Weights of a small transformer language model: 23 layers.
MLP neurons of a small language model. Each row is named by its layer, matrix (gate and up: input weights) and neuron, and shows model dimensions 128-191. Each number is 128 + 24 x the weight over its row's rms, rounded and kept within 0 to 255. A neuron's up and down rows have the sign that makes its largest values positive.
After each neuron's rows, "fires after" lists the tokens most often just before its 100 highest values on Wikipedia text that the model never trained on. A number after a token or word is its count.

L10.gate208 [148 180  84 109 120 142 100 175 103  90 151  73 131 147 151 128 147 127 102 106 140 143 120  80 131 106 129 145 124 118 141 136 142 149  91 146 111 106 119 130 125 150 146  86 132 124 149 156 134 134 123 110 170 125 129 126 154 129 122 146 110 132 125 154]
L10.up208 [158 136 120 109 202 119 155  96 117 148 144 129 167 102 144 172 136 142 156 117 146 106  99 135 118 131 113 116 129 139 146 103  90 163  99 141 107 129 112 120  80 162 130  91 135 161 131 134 143  87  93 137 131 145 120 164 117 142 118 127 112 136  76 115]
fires after: " " 62, " (" 13, "-" 7, " \"" 6

L2.gate479 [104 123 130 120 127 140  65 134 112 104 103 160 151 133 121 129 128  80 122 122  97 135 108 120 118 116 139 158  80 134 185 156 143 191 138 136 163 117 142 104 119 140 160 119 114 136  92 147 154 105 132 115 209 172 133 146 147 137 122 122 159 124 122 143]
L2.up479 [176 136 132 108 114 104 156  89 133 117 138 123 130 137 130 131 157 134 134 111 137 146 161 128 133 102 134 109 141 107 122  91  86 127 119 144 134 110 132 120 111 160 135 122 105 159 142 110  65 132 137 112 142 179 145 142  48 160 131 113 154 126 103  86]
fires after: " |" 58, "|" 8, " of" 4

L10.gate396 [141 133 126 144 109 157 105 156 132 114 144 100 101 150 140 152 161 134 125 112  75 133 122 140 149 107 107 132 162 131 123 139 146 131 166 151 115  92 133 124 161 133 143 158 128 102  93 110 159 100 164 137 113 152 134 154 132 181 110 128 153 152 145 149]
L10.up396 [117  96  91 117 105 134  94 126 150 178 161 116 111 135 136 144 139 132  93 124 129 133 141 171 126 118 117 133  93 158  95 166 115  91 109 105  94 124 150 120 150 123 134 117 152  89 167 140 123 113 121 163 158 125 115 151 119 152 145 171 158 177 108 175]
fires after: " " 58, " f" 7, "ed" 7, " F" 4

L12.gate441 [135 147 162 110 143 141  95 126 134 110 146 124 123 145 114 132 132 152 105 140 114 145 145  93 136 131 139 155 155  95 148 108 154  81 158 146 187 105 122 117 132 139 106 154 149 120 132 129 165  85 139  74 108 146 170 111 177  81 142 140 115 151 117 125]
L12.up441 [122 125  79 107 102 131 120 140 112 107  87 173 142 138 163 159 162 128 138 100 110  64  92 122 137 133  91 117 149 156  87 159 105 117 123 134 108 121 105 150 143  93 115 134 126 137 163 132 112  74 130 126 122 146  95 115 136 101 146  89 139 126 102 106]
fires after: "it" 24, " st" 12, "est" 9, "vol" 8, "st" 6

L10.gate447 [136 131 101 133  97 112 146 132 176 143 106 114 143 157 126  90 101 148 117 133 116  90 103 120 136  96 123 175 136 163 158  97 116  86 122 137 144 111 107 100 151 102 152 105 106  59 137 110 138 175 121 142 149 101 120 115 154 164 100 161 120 127 102 145]
L10.up447 [120 165 115 140 144 172 118 140 135 174 167 140 162 116 106 146 170 109  96 150 124  94 119 163 155 100 166 131 117 118  95 107 152 103 159 131 127 148 140 124 149  93 136 140 107 163  99 100 147 139 106 144 152 209 153 108 150 167 107 158 107 103  99 157]
fires after: " Ch" 37, "." 12, " W" 11, " K" 10, "|" 4, " S" 4

L13.gate380 [130 147 116 107  88 120  91 139 166 122 143 105 117 106 100 100 150  81 113 135 111 180 112  87  76 117 155 132 127 131 127 131 132 111  68 128  84 113 112 114 127  98 109 106  96 105 118 129  92 118 111  98 198  96 136 134 120 149 157  81  95 120  94 132]
L13.up380 [ 70 151 136 129 167 148 154 122 134 139 150 109 130 138 128 166 163 101 144 110 149 107 165 102 145 149 159 133 159 157 132 113 113 144 116 112  99 114 124 126 165 134 165 109 154 116 140 120 147 127 111 103 106 101 160 141 160 165 123  91 132 102 157  87]
fires after: " " 43, " In" 10, " in" 9, "d" 8, "-" 4

L18.gate410 [125 120 141 135 111 112 109 143 138 124 139 139 124  73 119 108 109 102 120 144  98  93 161 128 111  87 128 152 135 153 162  98 127 136 177 136 150 140 102  99 116 132 114 137 116 134  74 103 106 147 172 140 153 139 126  92 120 145 147 125 157 151 124 195]
L18.up410 [160 137  93 140 117 157 175 130 192 137 124 115 163 148 123 127 126 125 129 121  76  85 116 135 144  84 133  94  95 157 121 144 102 101 147 193 121 136 120 151 130 165 147 105 115 150 150 164 141 135  96 129 127 182 143 120 126 138 103 133 130 111 110  95]
fires after: " |" 23, "-" 13, "," 12, " K" 5, "|" 5, " by" 5

L11.gate65 [140 168 106 106 179 148 151 139 108 136  90 144 148 137 120 155 133 146 108 124 106 118 128  93 159 122 123 149 121 153 121 112 175 120 129 146 173 114 116 127 140  96 108 155 155  90 125  84 134 139 105  99  69 105 136 138 135 148 136 116  86 153 107 128]
L11.up65 [137 115 119 165 121 135  95 139 154 123 132 133 102 127 183 129 131 105 135 110 145 121  85 126 130 133 123 111 109 177  89  94 102 114 123 106 135 131 103 120 154 131  96 145 100 122 140  98 140  98 146 112 124 191 101  97 154 108 103 152 124 115 191 147]
fires after: " f" 15, "d" 15, "s" 11, " st" 10, "ur" 7, "st" 6

L11.gate93 [112 159 133 141 149  99 107 146 128 119 164  94 116 145 121 132 145 167 120 108 128 124 135 101 132 128 128 149 143  78 157 147 105 126 114 166  82 121 125  99 150 136 129 157 152 117 138 138 174 105 161  96  63 150 132 134 103 170 117 121 112 170 119 129]
L11.up93 [104 162  95 120  86 107 117 121  84 143  85 104 121 164 124 165 139 150 124 108 142 106 147 136 148 146 106 150 117 114 142 135 123 127 113 189 105  98 147 117 132 128 114 143 131 106 177  87 125  84 125 104  91 167 116 129 142 128 129 131 138 155 137 147]
fires after: " f" 57, " b" 13, " F" 7, " p" 7, "F" 5, "f" 4

L12.gate251 [155 188  88 133 125 139 104  81 131 126 189 112 120 126 109 134 155  99 132 105  95 123 111 154 137 116 134  97 139 138 151 130 125 154 122 165  99 136 125 130 166 167 135 165 103 136 142 102 159 115 154 111 162 134 144 146 128 168 118 122 100 116 106 115]
L12.up251 [ 87 142 134 122 162 129 169 152 137 144  85 108 124 143  96 142 122  95 145 145 153 141 125 114 166 127 146 119 124 156 141 139  78 128 157 143 134 177 157 107 146  91 161 161 130 147  88 169 105 165  99 132  90 120 158 148 163 145 120 121 112 148 131 120]
fires after: " " 76, "-" 12, " sp" 5